config.toml
n_head = 4
positions = "learned"
attn_scale = 0.125
bias = "all"
parallel_block = false
beta1 = 0.9
lr_head = 0.0133
warmup_steps = 205
decay_fraction = 0.637
doc_mask = true
train_tokens = 483200000
steps = 3687
MLP neurons of a small language model. Each row is named by its layer, matrix (up: input weights; down: output weights) and neuron, and shows model dimensions 80-175. Each number is 128 + 32 x the weight over its row's rms, rounded and kept within 0 to 255. Numbers have three digits each.
Before each neuron's rows, "fires after" lists the tokens most often just before its 100 highest values on Wikipedia text that the model never trained on.

fires after: " =", " |", "%", ".", "|", " was"
L15.up290:068149093134101117108062160074096118162171194184161100162133142205117143152109189171102113069133138107146085148158100157073156123091113094137107135170092127148068174134116062082098111139111123163142134121159130142142182120128139099125138129080063159121162126129096179128133159116099089143
L15.down290:104141164184133148173118183121130143094073134107110113107158106088106131148071133098162153194155110203148161089082138072147120156142167124136133131114165133146154082103136153128115106095119116071148153093141078125153130156097142071116144183108124103141120092092082171170106126118115177130

fires after: "\n", "-", "|", "\n\n"
L2.up335:161141088145077152109096199132159114164107111128130093161107110075154118144118081123119135148073144174128160147129122121173126106120168118105161133192110114139115131168115110138168066111152130137135139183129129118100158131130145143149175108125062132085115140103152178092154101135142125043
L2.down335:146102151146174104200165147122120117089100152125132115129155113089085138126122078141116106148105114081167111165142150082097135099126112149158255131106140109108131119136078152102117167148139120084120147105148114137088087131094129113121093126097159132167119120157152096168166153159111136137

fires after: ",", ".", "^", " of"
L12.up458:121123111166183152083144128131148142159146077134160183039162149140088072115114138119121160130174160102123121128086098146120082198145129099129130119134109114098129127110142116146159187153097107104156142087097094133150114134185117136102126127154104117174091115149094087160083137152111129163
L12.down458:098119128087134115105082115142096089154141074113108112119115084145150195182083059151182153131152116118132106142160129163123099139142142077106129142175154180132086110192147112129128124091099191116140112117157120086157121116091134057135142140144094103168156152117170138158084120191176142150

fires after: " the", ":", " was", " his"
L14.up283:141192145134113121185145158135124152123115136184182155115180097165099051156104191148111140188150086085153147134097148144066172182094107088121118175133190079128125123142130082198134121149163108187186109150124123209145154134103127136172144112123112142116149139099122141124135101079128087120
L14.down283:136074114108119133108081164155094106182108150123116138137169107129103127136119084123168121120076193100090154112110197104102099135132191123082154117069121157104091058114074133095104127098079155103140165096093123104150089143153134168098101090154169148136161072109130171062157080182129118160

fires after: " the", "'", " a", " its", " more", " The"
L13.up217:135133135091123180119087151128089135132152153149150135190098150180107068158111160165121101149162137148179141099045114119092128098117117137141095037168085156118147093107093086125104106190091095128139136149173079170133163162088132169125138120126159105147128127172124154049141171077134055151
L13.down217:162172128144094146097093104167163100110128075165091150159138101150152091087120065125128132164110074082097091087098135069161155138148108101147206101216178124147096158112139107119185157195164165121104115168168121123141132137189082149139115186150116136084131080116136169150086132137107119138

fires after: "'", "’", "("
L6.up537:111138061144156116169096176123163153107123082134127133203142105097115121147144138115104152117167140134078122074095116113146142158078158076157146098220145173112124128148163147149178103167098136139108122106184111130130222124069117132094104117147063128105121142128123175097117129095141054145
L6.down537:148108162118120157190154255155092163114084122118131108148100163133089103149086146116182082199155140085100147171168143152138149097095154154085167131142143118104132137063090107096084108140112145148109120104082132138132145092136084102143143164084069144140105127139126078155131134105077141135

fires after: ".", "\n"
L16.up312:106095152185125130150121141101180120123113110123110099170101190175146133114121138123171136119115052134102133052100094192119081142064117121145138132150179144108113111150156125082122122115148117146155131150134102120122192110166151103128096136110141146162129117166134067115160062159134075133
L16.down312:148140099189139154129107123116139109094102113196134152124105099082146207157121135104147155167160160128141139145133099120147201155112069127099152148117130139094142137202108121208074084132170089066101124134133105187093119151113106092116132145118093098105134177095182121156133192090105152116

fires after: " was", " (", ",", " is", " can", " were"
L14.up445:153142139101149153140168184103128143136180167143152120131101146121123130157137109142164159102138135077071105088176108148111100104104145180093129156161185127144179101169124144161109145130078158138168141136106088111150161073177186117118121082199130099099111119136156133139099160204213155117
L14.down445:177124122131104060169155185104114145113067125163079106112116149153066143105149125124082128177141121074162099098136083128134096131093166148216126131146124128116095128126148097090137131201157125103115155135139133165154155140128081164128117113139130119130103179175125146151115199127091187121

fires after: "\n\n", ".", "\n", " |"
L3.up64:142159108155159141144128179099131103162113122144141082175100121094122087187108138137190125157170121115067122123073154185118140104130111091095137111198149180069146165135186137158124178172136140166130158168137105139131180142109091127109138148118104163150141096093116150107085126082143098083
L3.down64:181103112124074064043162132108146096093131114092122149109139099178116168097167097109104142091104121135189127158147134086119123099104159138171182160091130112119117162099080169099170108146187134138143136120104141134121096119171127111160115109125126095132112161104162087170164131145074148183

fires after: " |", "|", ")", " Detroit"
L14.up525:113150126112054130121164136136140123113160127149212137149127163152172147109053189145143078112150170086136126128140183136141148144106199088149115100123116180176132114099135101122145099203171119118144148187032151127121124051145137093092138125100157094096156107193162136080071141090136140147
L14.down525:139107112139158164132151075155098121092146148116104137099114099104067115084183071119121164092089064117138125145105122142132146108136069146120171137150132112094121124136122125158150163078116153159169134039226119132144104142098162192133099177168118157155110128122134116178142149190110116110

fires after: " the", "=", "-", " of", " The", " a"
L8.up148:152083103133153143169118133084087149124141125126198128164095124099116149120112127164085112096136140186166176154119125144174087110116132111117108148110170140175124116139152082128086138124124129130140140141101150122155109118128152204114140100174134136168160130120145146127145104124116191129
L8.down148:058195140123099157152165074143189111123125153113105165141177127157151115111165138126185125099075110085125131133108145148077134157126128171128086105072049040085141119116124088099160086113114088077093134123232133150144120152174130082125116129020135160139104144110115173134155138135126028154

fires after: "\n\n", "\n", "=", "-", " (", " file"
L2.up623:086075089126122127154121136102169128176099089129095126107066130175156139192150166098113096212112098121134175099125190150157134081159144117112145109164135102075112120197141118149109182143135125115135142153112144090141139145171111173157137139147109093081150137128102205132179112160140145134
L2.down623:138093161096115084130132071105070161109099103112189130180188127129141098138115140119143143094140102138070147149115152089137124187145102103153195153095173167120111103134172128123109056108135091123143133141032138166087122126084105112105139091166131151127155105099135093104101092150139070137

fires after: "=", ".", " in", "\n\n", "\""
L13.up608:129159133209093150132077129049118053143128126181174112112082176154127121204207126132153146117120135121105129132112181119116156124109132118104120146136126176125139145166174145154100115170102147094101128157146152183130133155133139093128177104090144143148105154128149144075183146102150152176
L13.down608:150110150131128155090116000127154123164127141094137119107139126131139107144086133141133110120115152118139128108115125092147124118135137161134255134061119132121122112139149144125120162132127149159119119155120110116110123118110111115131111158121096128113102114134120088161131129107115134135

fires after: "=", "(", " chart"
L7.up602:034147150184089149107119150141120131147182083148120135101111153165119091202139159179067173129138198102086129087120141116111127136081154079128127177171111139151099103178097130187136117094165230112111116143170130130131105131122157144149143090138120129157190089081127102106172173074145072084
L7.down602:143140117131110137110093238124060107128127085184140147164178102069126150105121129093111134167083089141133143145160090125155170078132127108105155159154126106149079078096128126132110167153138154156127151136095154131117137062085077190144132079163139142126141160109109153065103105067143130118

fires after: " in", " the", "In", " early", "-"
L15.up182:148120094145164148142148152064149141161125118094141141139148127170127160157109155152157110142144088133134078114067111133151141116130089107071114104135132135160145120090099060105163119109138107135110109165137126139127135176147167037076142139078109142157174080140101148086133155137145059151
L15.down182:063143156094084070163133147159114158141108123106077145137104123137122132102116122065123101099190148095169144088089162122101147100139131153195187098135094139135155097150123179134119049108097139135161102141074106090159137173089144123116087162143134112123112128170092128132097097159126183142

fires after: " the", " is", " /", " (", " was", "/"
L14.up58:130131139147113105120087150117116113091158149158088114128086126157166144147147154161089115167155120134022103104097206135100115122113153193167094096138172124148095137160130105097100089140095146180147180103070084134117153134149155137031132154110127141076107135120112114155133152118188131110
L14.down58:189166068091129073128121132146105107107148131127148120118142140108103123164156115111123150087106131178102151108145032125130182163119150120105145168213192176110129132148072116206142135147157143095148102123178144117103150129131109131105108116088077075127162093132096121101114176139107079164

fires after: ",", " (", " is", "born", "\n\n"
L16.up628:072168122120043117059129133145097199124151070134160181128169158142119129138104159157138136058127097157161157084076133152099106108133158127131127095151187118130159111161107147198126127152135134161173171095126128154105115080171144154090111153125120097137124142098110188134118118162127165100
L16.down628:191072139154151086109120140096137105121161122133063090136130138122181115058149065046193121183147117160148074116209096084125131150172158155113081135140133132124150111133129126108076121133105168123140141098113103141167171138111143104080090126152112114150183194149149147198134138187113127197

fires after: "-", "–"
L16.up319:154130108113118162103102147062086079128163160126095069137086163155140186163126123133089104097111121139145080135080137107160139135109130116074126110165120131146138153134137147141189139097123166121043140102130108115132154151156131066131173102119166070135127140081118133163140132008199100146
L16.down319:128142130129111098170117147189154173112121162123138131091153119107114121164094121100142182151134161118144145119119121131125109148142125141129184096150117119077107169074079155067104096098144168105215104134142177089125126134147072129114108118101149138063128123126113107124183111089154171113

fires after: " (", " was", " second", " his"
L2.up179:044132122137085128176101137139203208101151188128117124127126180147095099046055156096113142076129208149113151057133107164196150098160177116125126060160096152150095106123160135125161152114145116197156130087161126174110133166064119116035131158119155075096175129111142107160178122165146127121
L2.down179:151144166144107091158077171149074133099127140157115098149182099132143147184116146122104129107011157120166129162178073122180134112107186130191064106125186166149085135135079076139108110185141103068102117205128123147101085099137146148135170082121105141117152114185160139147149124164122117127

fires after: " |", "-", " (", " zone", "\n", "|"
L14.up625:166102151115113124114091175106130100124173099175085100120159071184057064083164146121115122100146127148156112155130115130100145147097105091146136123158084134153067143167083123104133075171129123106162122121125107133173146174118116132136102084127111197131122163089086083110085182115161070152
L14.down625:117120080160112090158123152120068143109096160128079097182101142097094175115139052116108174157114117132114040037127088142135137164125206155118096099099174159122144136111144113093078151123162139120125126149184093126112152109147148115125115095111152105096150109165172143137146078141067163098

fires after: "ti", ",", " Ut", " member", " pers", "."
L2.up597:151064133155105119191161160100150131101129116136142131134080074124143122088070115114174082176156143200073116147080131122149192102149145127128123127147135094188079105141116165176131128145145132100100140111127159159122133156118178071120166134136108085164112137192096136077054125150116127173
L2.down597:095162169077144197140111197143109119111142145125158088140158133097120125110089168118148125096126049110160129051113165146219141112144106094119173147123080121173137162132146118083096148121134159111101089160134157102151099119163101153123147168109150113150075120152142148187171160185129174142

fires after: " (", "|", ":", "con"
L8.up128:120144130139143140059092139114089135124136151175082124162091110206124143170199119191085096124139109120117131114143129096108155156142172089124107081134103126148074101165110115172096191116165108139140141099163087139147060117120146126080116134163134153111106136122101123098130144143180052135
L8.down128:132096128134079163150109149130153094099165112115114114158105166165134113103136142112112108124153159067162092138120086136132144158173108143130136143132184155112122185159107201128112084176141126151129126059153108151114118132163111089095105096190093120067132150114113143125148127150185157115

fires after: ".", " Li"
L12.up588:085131130148173162107186134123127194136099099073022084112106143146128124080139153160149123111136086153121128153133110161158110192140081125099124122136126157128139144117124103119125121212143148150143124122138159139120168077147128100108103139154154156178129149136142116075143154174093091093
L12.down588:099152134075064093116079121125153093115119112100130145116138129071098153109133126160134121199139105134167142085165077125154128134163100097189142134143166114165102105108097185185103126123177138126140149155168138109074150102146100102165103149125086142130123159182141164111123096111109176180

fires after: " was", " to", " were", " is", ","
L13.up273:088152060096146149129147163114164117116119151090093099255117132125167074154179138182063136109139144122055165120132123168135128173120124109092113113140143095133164135131186092178067104185124149124116128125120069164161159120138174153118114153092062135114115119137136096119149136091142110122
L13.down273:114150124159120121083073113124145109106147168132211138057157150109155178107141117155141136167173125152171086093133097081154180144125156124132127120113100157104098114203094166089163116122121159224119093147142115139111069161155104119165139076155145134160146155126097091116175115130058119136

fires after: ",", ".", " that"
L15.up262:137090136178122152119166149129046137133107112127171123156105186107144159161132155116137094130167135073160160129124183166144109107146109094178110134127108149164123116137189143158134082174156166122073114110152190129144127130135132166103140086106136092219076119210135204136146162172149156173
L15.down262:133144135138104090143075146082177210127152126101108135133208152147110161109099126152094187188106133127164131156129151148115155157123106089134138161144136214091088108107107122092137188070130127101168119132105095110132102118155089144084140099158164104107113122126143091123177115080136175119

fires after: ".", "\n", " Fur", "\n\n"
L12.up456:106101086081090192098191151147091074130152164130153140137134138108151107119121160135126102133077215074158097107099128212053144120131147077136124096155139107139146186110100157172118077142128136155100141034141168121148129117191133147132121127120133113141119106151109139098147089100152093160
L12.down456:112109153192084135167089093142144157102167187126130104118118152149066108124112160135110133152143047135053047140150198191101194149117194131153083074156094169123116133112126077117168106046139084110153158109138066168167161128161137116126123136149094100134198107120118154106080160167135174193

fires after: ".", ",", " Fur", "\n\n"
L12.up467:147095108138078213083212136164035157145117152092131109124124122123136102118114159060110178126136121156107100072148135153120120162136152113171121069145096125127173108121123091120127074121094129120160128130081113144178140098139154135109132085136163180126096123138176122073107126097133149145
L12.down467:040150123155154119117157000095156133120123121092158185083123095135087127137113173191150142130137117121139152140094143122207104110127127134172174146126104153117056135168146187159097156128118113155142146145160136133113102128103191161110095134150094110113149181145087104119158123077129156098

fires after: " of", ":", " v", " Championships", ",", " ass"
L13.up486:137104108124101110115162150144135144121112049119153162080070160163055129175104099122115114102174121151150121128116142078056122082093144107130118107141104183129126073159150109157153192092135159109160145132098098118126088144167162153113137159133107168161129096112113163121136124099098161154
L13.down486:071161127085118178099115054116142189135157087119099157113125091092133123120114111106141129119144126105123075119107116134140112123105108166135178151122136094088167113133061134147110125066122150138157138098183138105116102132121126108134168147118096140089118173120085133129046094212152116194

fires after: " (", " the", " a", ".", " were", " \""
L10.up403:105158066125147185134102142141072135123172093098171153166129106159112126112109199210083125107120188166179119170113123108108107110104115139124098114122136082160135113125152076153091134160117143150100157112140117158118098201107179159124114137083127121129128132058103143070090143130129123096
L10.down403:136165137175089092146162082110157121101082143124149186106169072100121187094142078135107129170128091160209139109156117107150163154131107115167065072058156144115096065089104146067121117085128156112126161130198097111115129168131141141135121165171114124134165149128107153162134085129127133171

fires after: "\n", "-", "\n\n", "  "
L3.up88:093173111138089153124103183122129119156104109130139090168120111105142142124058092146128115142139143208063135171107114093085174058105150085104164158201172129167163138166096124120157131164129115133140145197179110107156170134128117149195154114111057116071106155128133160070097063149120143101
L3.down88:164100144141131115192167144110127093109118126120114127109142131070127159135135118109143096148120127112148099143146135066120142116147076164179255147126135108092124153110142175123123147140175093147127121146138103152075092113081089107141144106080122116144118141124145103140165149102061164122

fires after: "-", " (", "'", " Sho", "iji", " Ha"
L15.up334:164090104063129146102151126096073099142189145169078066153125206169099137153148133090096116132139187081123126106133187140184140097056148123098112118124165162086115106128142079136179172156126169116102130116131103141152150179106084137144125141116083121120103135141096192088076126129156171157
L15.down334:097109176155132127161104090117132188126117130129171090166126110123145104130117107142132119089132082172132130134128068141137103135189092100135162138122085123134175103119054144186089100080147157129131152152136119121131119106181155117121164161117107199141125076127192073065149079127180125126

fires after: " |", ":", "|", " "
L7.up612:077113096148102163106144129148041159151174158118139095195095116159151124118118168180091145090142208116101093175153132161107101114123117075149115090144126141163123163123169090125113140128082160078117136121121097135171168147119132183115158157120075176115115130144146206167096103137126081090
L7.down612:067155111137162143058185118145133084153136111142157128112155166115160149125145090124140114109114114070215078111095130095145138105151130139142126159104179139109121167078076167105143107165117099143149145154144143168083100112134125150112122125108068108105144112077125138127116088206127145152

fires after: " the", " a", " most", " an", "-", " was"
L10.up114:129124108129124168092158147128061162143128101126194103201132127133130069114183152159054078132102138172107086126136155095090141075137105127095106097136152132166041137129130045133174106146130089121180146096173157150142105167086143249121116126156098183106114150094118174109097146128136103108
L10.down114:141144182119138071114056133138158105116169159122095130118078060100137179119089109080148099198186112129087113142142141102115117093126160173117032182109110100127061118152174092130149149095153123101100140070148041104167146084167185095139129118173146130110156118105113168161154131086112118141

fires after: ",", "|", " |", " $", " over"
L16.up505:155128101174153114077105144135152101091130131103132070130117167142146068186154156131154092153205116111101100117134196184116167114148104167126118148102116152089096148186153089089139103123067156152160130192127125100173155159172107141160069159142164139126152121115110109084117118123149085144
L16.down505:108160142123108116147157063114189140070139105121082125086161135125140190057115100137136130172074119135080150117131123158126104204143138118147212138053121128086098108131124129077126115056105117080131122184098179151162159156120149190116125129113165185095079130131173154090144172147101108108

fires after: "-", " (", "/", " \"", " the"
L8.up376:138110149114121117142092130189146101129175159143136100175077115184106134111166187128097130144173135139065094103101100118163130128064127148149083132123152133085093090151197127088189197087108196159120125055118121143149129082107116167056171093129138186080127141099126132160156153145116163128
L8.down376:148169142135102126126168189115162153082198186164049125122124120070152120111181134146110180146137094088095094127139079113157135145120063156140087156130074145065140139160105142139136095165145150141122101202136082152109117126176116174122079136162149119113143105110115159132127095108177130104

fires after: "=", "During", " During", "S", "Personal"
L12.up57:124170193099165148123131147130096098110159144150193153145096132173105073119127207140084121123190122118085155060126116132120109150093141098230070101149111166112114108107131137154128104130118167074081137120170203155110120136166153124159182107144180199137147134151109125105178172120113126097
L12.down57:119075118108109138120046121101153131109146095114113116098145101134152109110162120169142137107156119098099114155212102166178176122116140150089103164132157133146109159178108138106121125128121142230191109175126112128148150112103161125108074104196119131078144137085100044140115140149130109148

fires after: "-", " |", ";", "|", "=", ":"
L7.up15:113124086161143102123141140114075131114170113099179091171071097136124147108128199188086134117158105138144150128143147160128097137105124110141108095128181129147127170129149112113118176127128177100119146108077124117162101129134116179076105152146156152132152169165126131166146184140100172107
L7.down15:100172125117112164110135103141194093126111162106084141091193150139144084136190151083179123104097088122145084132137116117157128083114083180081116164135121146115126138123105104114159083148134064143132124132202129144128129127156163087159104098077158121135103111114128128129158149205176018156

fires after: " the", " to", " a", " \"", " in"
L14.up408:090140081089169193142114166112127116118156187113131140195071116207098074171125174120106147128143151161072142095085125152098104142127117129122099076149161171091137078129148083110109117117053103142117133147129141125159163146104163157130107174138202190186097108110115131051101136097096119103
L14.down408:179114149142127090092127201101139121128129150131111134125120111101099116099120041148133087182113090151128098141142127125204166108135126118139159070170135111135090097097107105104185121174177139156129181148195107128147118129197113116110152154083087096128073114150141122154116124130130119147

fires after: ".", ",", " to", " Years"
L15.up201:111143094099109161096085148151129093089106104086152185137184134175091073184066121125112099146135151058122122110127190109105067148145131133159112069135173082128176113156159085094126094175085156123131142101139078104133134164166155134171116140076155151138100058142100112120136136091183107185
L15.down201:104117196126114184159115135060103113172108130156117118153112158091072211075109135118145155085123104167167149138133105138044159148147143144151060137123124093141126097172135116169136169136167074124125073120150126126141144085115134137113125052118177132160124152109127117173133124112063159140

fires after: " |", "|", " ("
L16.up466:123162168118126124132075158091116118117171150112123091126092098177143130143147122151091087115184194177090176160160162097105124132165138116093074153134132084174114123144135141156127118130147120103107125174123129137220138093077168119163154115160036177127105118143085083167152192120145132105
L16.down466:108214122084140119117130170106076156084115195157141143083143144108132159093179104104143199154107105126139152099173135164175129156131154124113135084090095123153126123147117165164111108092148098151151097114161117140137143096177103066081107124108182159074143186133112115151132121107135171086

fires after: " the", " a", " an", "-"
L15.up513:099109122149071093109142165141103214133152092178134146122088079176123153086096128132074106157152079126109121105119150090130103084150065150141102073132088161126085105129147116081131222138117139104169152145128087128180195159101175146121134153090168175141169143128120137047081139098139094172
L15.down513:155206102140140125095160176159091118088096134117069146134126137082139151156163120149121131121093165111105104119120140135104113134105121120174146139186113073139159184085120109180164084169152167132122136116140125121112108168096079114121183151073128120125122169113119172182078163141134103153

fires after: "'", " Men", " Women", " qu", " Ind", " |"
L5.up202:154198136179129200123105134126139156143122108188125151059124105148088110102124146110110163122202141106128119105103167112089129167123177074129121087142113123165105103117163084157176081102137181126165140132161145139141231149117168128055119133122063145086145142125101116067146174099181078151
L5.down202:201101186168143152180159143151152105127107111154088083087149130136110113138081100111063113172186133075113107122067138136150144114121074152129090119156154145092173153117153119121104140142088146138146129135105040138137121116130124146090121070101152091137137126147119059106138147113130145131

fires after: "=", "\n\n", "\n"
L7.up288:141107119173137150090101141096111111111130079077144158150149140104115047141158101141072145157153203115101096098065142112137134125101110061127121159172095146095176110126148122182096163180069153083135161123157109160125098144147122177100153136144165111140160101135122157116106096088117140148
L7.down288:230114091102142121087148111156164179113095105132137149097080153088111177127099112137190119143070121176100122151181102154154147089131134151044188120114104149127075138133093116115138113094086150141156136143058097121095137143144104126138109104105119088112117040183132116159065099125126153159

fires after: " |", ";", " 5", "-", " 7", " 4"
L12.up637:143107147096133160138184139138134086146162141201151090117056111147115134141052149150133097087106186129120099101135151121069111061161179133105127103150094145109086107189137121133154110164127130102194142082090155119108158079162217129142126088059088174164082111097126153068097156145136089127
L12.down637:142130157154153128119105178110144137111186210071079109133166064107123155097176080120180118168147117137095144136131144149100137139129139135156139107102122134117166162090073122105106078073114087140099125147129084183119135109109123139149091153161135077110160098167155132115185106107155200113

fires after: "\n", "|"
L15.up225:170138145105128149085119180143119085185130114090104086143145090114089158163169117132128130115108186150119130117173101156103131151088169084128138096194105126213118068119123121075125059143159149121127137111106117153094169205084128094115205092087109216205103112095128122074106163099117115169
L15.down225:095170118177156079065120100149134126160127135089086125166167146111154135133114118085127137174095087148097119108060079126090136159125099141119168118100119164130062096088097136067127159114128114088083150090163153125104082173135192104054132178092098119109118145101210131134160125104177157111

fires after: ".", ",", "\n\n"
L2.up295:108165081143122211142140166158165164136130084149146061126112119118153118127084121171130089127149102149115211115125099180119148115133104056101126154155120088093130120147162165214106137096085164140087122176122118113171178127140163079079130132152127221113167106131146187108090140103159054093
L2.down295:123151118107155068162153093130132168129133110122121148127184119130127117101144157179075129041111086107163120096104146117128093129132163154102189120145087133139162105178099154138209212141173105158140121150131137132119104120130115150143124122112165104138170083149142082171145158126061177110

fires after: " U", "S"
L2.up46:119176147069093136174099127154153141179109184070113163133126114140084118086074143111155089167137101152100156136116142108064118168125088140132132107105144204147093108131172103184127187112141189039148093125149145157117116123044153113110114119097122127109164134123145132139071152081075144080
L2.down46:111120191161078182101145120098118139113140090179123110152127128072128090140103124150103135082075147138149136135147119107179156137137114095057101173192113067123141069134094132127118102117156104182134118090136090131139132134228105160189104130140099152140110194119173145105154181104154104151

fires after: " |", "|", " the", ","
L7.up634:112163110105068145129158185096068150127099104192175118157164115085146152131087143163161109091084115115154076099189140133163110133122202127099132094204123161192140088097068099112189108136182075166174135125141175121102154103116156180130107113120120093132143150098111185096161075134165159131
L7.down634:051126113131097115174113228153117182089083123126121108130111150118143139101159105096102155104203162113116211162135154160132147123204069103113107129123146118103099153098177149146108131080106140083070125099113084153141122174130120156130098150128180156147140130093088150177143162135072075163

fires after: ",", " in", " of", " |", ":"
L13.up220:135083105170128177122096133107145150094106106134128117147094141142117097146153102179153126154088098128136165109124124171125159127129120092121090150126126194142115064159139132103133147185106186072077171138146160153127147181189128168130173131080158134141121106135160106101133075106153166133
L13.down220:129105115123160151111138000086112152140131124113128109112090145144084124146062117101114098096126132149152132155141148114126100131095162139116255108126129108096136146143130124116149138146152133139137111120131150169133135108123110103119154138109117152140126108137135112118122135119116110120

fires after: ".", "\n\n", "=", " released"
L2.up448:120125098165144103159109176128133125121151130143152089112091169136122059171105076170155101154165179110058132123093203195099117128085201092139122125153118115162127141120101140135101186138151157100154131134106101081089115131109129126108149144120079096111166146082135131135081079075122153174
L2.down448:146142088170131037130138184090097101113120137103159118136127125112135123168152134149134100118097122181104145134114198101071133138120136127117105180089155128117088104110151100133134113123148167111131127104110196105092082192094134152138173098107093103153124128093168166162159089107102091112

fires after: ",", ":", ";", "\n\n", ".", "/"
L8.up551:123101105113126191112130164132132125140141120110165098186102130091108088112117159163078192108112169102157104097111098121117144134104103054149131161188153100075115143145234121154155168176121095093085146071172131151145080121183107139078159093164173167099167101090123173120109096187126160099
L8.down551:165155103088151113119168153130120147088131160114147167103171198125137121123144146150070104103176103101075182116156149158148122129105154153072094082179122102188117091035129066046080062129085162118168116111102112128109130147111105139155113134147115097150100117145156088128135149074125092145

fires after: " (", " \"", "On", "\n\n", " On", " on"
L10.up156:112174114159181154110149146110089075103220128025138062167127128162117104174161099157102125149154139140058130136103161109102121152150152101122135135135090153162138179171182109142166093111093172112089174118173151129174114166140128150120124119122128176092076178082106148099089142101106095089
L10.down156:143050121111109110107123067145131153151099123139178127090140161111158159107147176202115131165141133154128172102067129126094137125111130204192116088115111095158079132049118159132096100073127154123131155235077125129088088127120161170132123124186098117136167088191104132127174132132085129164

fires after: "\n"
L13.up542:156154152089149170108086167120131145108177134080110113106113106146120125127144126147067093097164167138121167088141126126101123135148137081199142030149162134190124099169147137104112109170131136110157157121090102141132136169158183084123165121121173189149102125070109128083116180077156053129
L13.down542:096148131140141116116140165119121065149139134098124136196213149167113066163131138122121189112096066108112141077068106072093105147089156168129156124105121147148093086000079181056103118104104143123084084117220054155103069177118128122131083150145104135128136143127195143127105125120164173173

fires after: "\n"
L16.up198:181169088138144159111181217116084091164141161136121102164120186136083078191138129142120130118100129126101090131124141155106134129085151114145141079197135090127120107122102106098114070144118123117155126101075078164176131142140133141130127108078108141167082107092150158064141112142145120108
L16.down198:133082120108117062121165103142129122132124082142130143127143124090152147105094105107216098184125138128132156072148143118104151080154126100070255141126126098084083092161072168101193122076192094087103072119123155068113141122132178188142155140142096112157107150088119164166112103116141150134

fires after: " |", ";", "|", "-", "n"
L14.up330:120125101168071111067137123155139087153071078149154085194141136117140104124116183151088151121159141113122099126078151143141159139094190082171135110139124145162116160126161150105160112185130111176099163126109154125115129121131099161102165163116118120108138126159038160156115125117136150082
L14.down330:097093155103180108191132119102133134170149134076141145129156115159185124094209067159101119167146112149101139126119127176042148166074073102079105117106118080113126075162129115136126154075130166090121120084144132146160097074136136158104115148098163106097147124096181126111126116179108111121

fires after: "\n", "\n\n", "|", ".", "="
L7.up249:131130154163107228141086148128135123167190075124137085173115094125152107052102171132048124137139148107075152133133082113110132131091139086110140138165139200070154123154145116183113092178087139127147134112122121160144179131172114144153185051148123151125163104123129167093192120150121131122
L7.down249:158171170180215148148145158123055135148139096087096112191174117133077155175077093183108110071101155041137103134103123167097096153093166151111140092113116090139123102056106110112130161120137106098125129121125115128148049165100042133127139149023109142193099113168166099153164106107102156118

fires after: "."
L13.up412:160127129161130116081100128087145088117127102113153115168079155181107073188171132184140074156131090157127148114124174167184149144119132112147120123144166166138143101194176132107128161181114109117184156194091168156170167149150173142123161129097165148114092107149164124063158112073135130142
L13.down412:132123122119122135108143000118136152152099131142138123110107159151131104124144144110114114112122148162122125114130141106125138123140133130133255150111107149123140153154152121125122127144112140146124173132096126167143154113153122085125140119115122144134118120141155120130155117114117121115